MLP neurons of a small language model. Each row is named by its layer, matrix (up: input weights) and neuron, and shows model dimensions 128-223. Each number is 500 + 25 x the weight over its row's rms, rounded and kept within 0 to 999. Numbers have three digits each.
After each neuron's rows, "fires in" lists the words (lower case) most often at its 100 highest values on Wikipedia text that the model never trained on.

L4.up202:506470545484493545497505569475530511511504488523532513501515475447524472511519547456521504488459440516526545505539489514501512505520474517467479502477504487473511490450503517497435500520455437506473465499549498501482526470456476496437501515543499468530516557497476521512494502492512542487
fires in: "a"

L4.up237:484519463514498524496479519480505526520477467487498504472503513510519495531487494522481483517511570484481522514512486445512522502504467458498531513505503506504504524488471477482511463557494525580535523513486534543490558524468526520470541459490467475545505501500505504531509466531493474478
fires in: "one", "was", "title", "team", "learning"

L4.up698:545494489499503478512445485477524510506486514478491530539528487471497475531513482518491517513525445542453542494521515475502509510518526505474545561436495499506484548474489518490496488514559490539508524535505446514511489484497487478506537517487500442515504506470489462485499509466495497512
fires in: "would", "will", "can", "did", "could"

L4.up870:532498482526538480491534481518479491502521469506471504523547549516502461557475484536540520460479510490546476551494481474500509497481492459535509519512489489497475494461527529482471497464471522478500460485513492509458499534460487485504519505539565479492469474513553509488471526472476525488
fires in: "after", "is", "mohammed", "mahamastakabhishek"

L4.up806:505483522522477487491539523516526494460479485485519491504512507494530479485518516504472437502505498510452497524496526523492517522474461525506485488466506457499530500459509527517503511548472494451506467502510486532454526489496536516464501531476488483542535526513488491541518512507470476519
fires in: "a", "an", "top"

L4.up865:490473544514538507531484497437518484498535520495522456523430482495509480487493459479481508543507503499479478548546480488471490508454487462504493470492508487510484508520478516477542540519445508534480505492512490443528527501479504482472511508492502496487521525534535545476539541524473518442
fires in: "is", "was", "are"

L4.up561:538477552492507472509489458498476507538503516479486507483463513519534501490478499505512497498504469457494501490488490491512508463463493564497474480515523490510527498473478469493474508499505470498444548520484454563487496496488513481494568474524505497512499501499504539495487536493491545468
fires in: "as", "of", "for", "per", "took"

L4.up7:488515512491503455512456490483497502498482497487552471490512489523477507513467453489444490518472520491534496499517491495518471542497494487491523522446544545500497484492479503536493491477465477482482493524469461486532538488467501526548501480475517517453485492514522529521462468507473478497
fires in: "with", "be", "of", "was", "get"

L4.up184:488499449550519491544549493505485496531468513460510521502486490473466541487491472533478502448514482470505532457516483533487450494490509505472518476475443506481488512520490501499474508529515506509489481478530532539455561500492532501514466531495450522521479535539484489486476482515502480511
fires in: "out", "87", "away", "82", "7"